config.toml
n_layer = 10
n_kv_head = 5
vocab_size = 875
norm_place = "pre"
rope_base = 10000.0
qk_norm = false
tie_embeddings = false
init_std_up = 0.0463
optimizer = "muon_variant"
lr = 0.00663
decay_shape = "linear"
final_lr_fraction = 0.0
doc_mask = false
dataset = "wikipedia_en"
MLP neurons of a small language model. Each row is named by its layer, matrix (down: output weights) and neuron, and shows model dimensions 0-95. Each number is 128 + 32 x the weight over its row's rms, rounded and kept within 0 to 255. Numbers have three digits each.
Before each neuron's rows, "fires before" lists the tokens most often just after its 100 highest values on Wikipedia text that the model never trained on.

fires before: " ", "is ", "was ", "he ", ")", "the "
L2.down280:152086125128158158115185118129085117145148100126134156167170155120163103098160134130165109120125170144180127134165115123139137103056100176091129095129108126079213159126145077123155157120129137127075114065098068140133104113091071098090100141082155154111166156186158153114159126088151145114

fires before: "po", "oun", "ri", "ti", "ail", "is"
L6.down38:176143181153126083151161163124154136153087128154156112102109115074163137144129112150153116107088146189147095101137073120159152163170067198152126149124121084140133141120119124119105150187068104206161096118125143140118077136130164123103065174093165184127113116104139106116158118116117076137

fires before: "es ", "k ", "l ", "e ", "at"
L6.down294:138129129143140136101144124055097088186142103160114119141120135134148054107159098142166124101091114151099139168147109167143071200136110196155171118169069126173121138127083126087103066190131096123176098053134102103088128127118116123224145143149132117162190101137141124110141129080177170093

fires before: "ity ", "am ", "ch", "am", "ity", "and "
L2.down146:123175120178129137165141158106127078166120071138125078148101128133134175124171144098120129093110145160137133109135074130095173124107103155115120209160137180137222193142104184123091111145139144103130163092113098146119119125126151106124102075133109086139174170143149070146103088201097176096

fires before: "p ", "h", "p", "b", "h ", "u"
L5.down541:079133022154126116152140147134102104149150161089174152099134154146106140058139101154123149147155078145143111081117134107162154156160081049105110126121159161158193140137130140168147107171114151145117109141155127080098147121185126087143180165182161106124111121084109120126146107117148096075

fires before: "e ", "po", "er ", "ent", "er"
L6.down50:108144060166099117131124142105142079072182128147095152123127101138082133129132152069155095121086151157157179120041121109138080097125102176129158084087091120153131192086173119167143181098140069087071118135141168158101184097140091203096094113109117130098086120153122115141132156126142164102

fires before: "es ", ", ", "e", ": ", "; "
L6.down508:104148143183121186151180081083098122086070111159118052146179170101162092106198127150113168145118085085130129173101104107124095054126151121125167155111103109170092140125094125150112126138103120165174141118126122137146132085181127086202168098164106092054126130154184148144138110060117116141

fires before: "\n\n", "\n", "\\", " ", "\""
L2.down162:152099081135087120124105110099115142088156119151057159132168125155151100119168142167184110090143152093148132084157118178118157082138108064166120158166114153142107117136087142186153173099152160086147103151158119128113139146103111183080144069159070172121075116088050118147171146117127102085

fires before: "id ", "e ", "s ", "ing ", "ed ", "or"
L5.down340:113136115145147144155138158072194149122099126151113177102085120181093088110125147128123143177087159125131120104147150156115054079098157128075198139137158089146126141086135091143095101106103143111126214117039133142129163109145113215179112120103182085142075112164145130140149124150125065127

fires before: "e ", "er", "n", "s "
L5.down43:103108140155125173105081105157063128130128108119119079160182148159073099130096125113110096116115136076112131080173064122091080092166106112152160099088126115185106168165119074168153091101179068129169119164097112111134040101105088114199126159116140126116174127137107124113100122095104190089

fires before: "of ", "ip", "al ", "in ", "| ", "d"
L5.down527:154126159181198098139135128062139162201187053108148066160163139170137135140150133160078099062159099142141173132136155121163114191164159069140094094136102159133078179138081149152072129077144170091149133161100186144110148109135144159130145102110104151088123112083083090095149157152138147125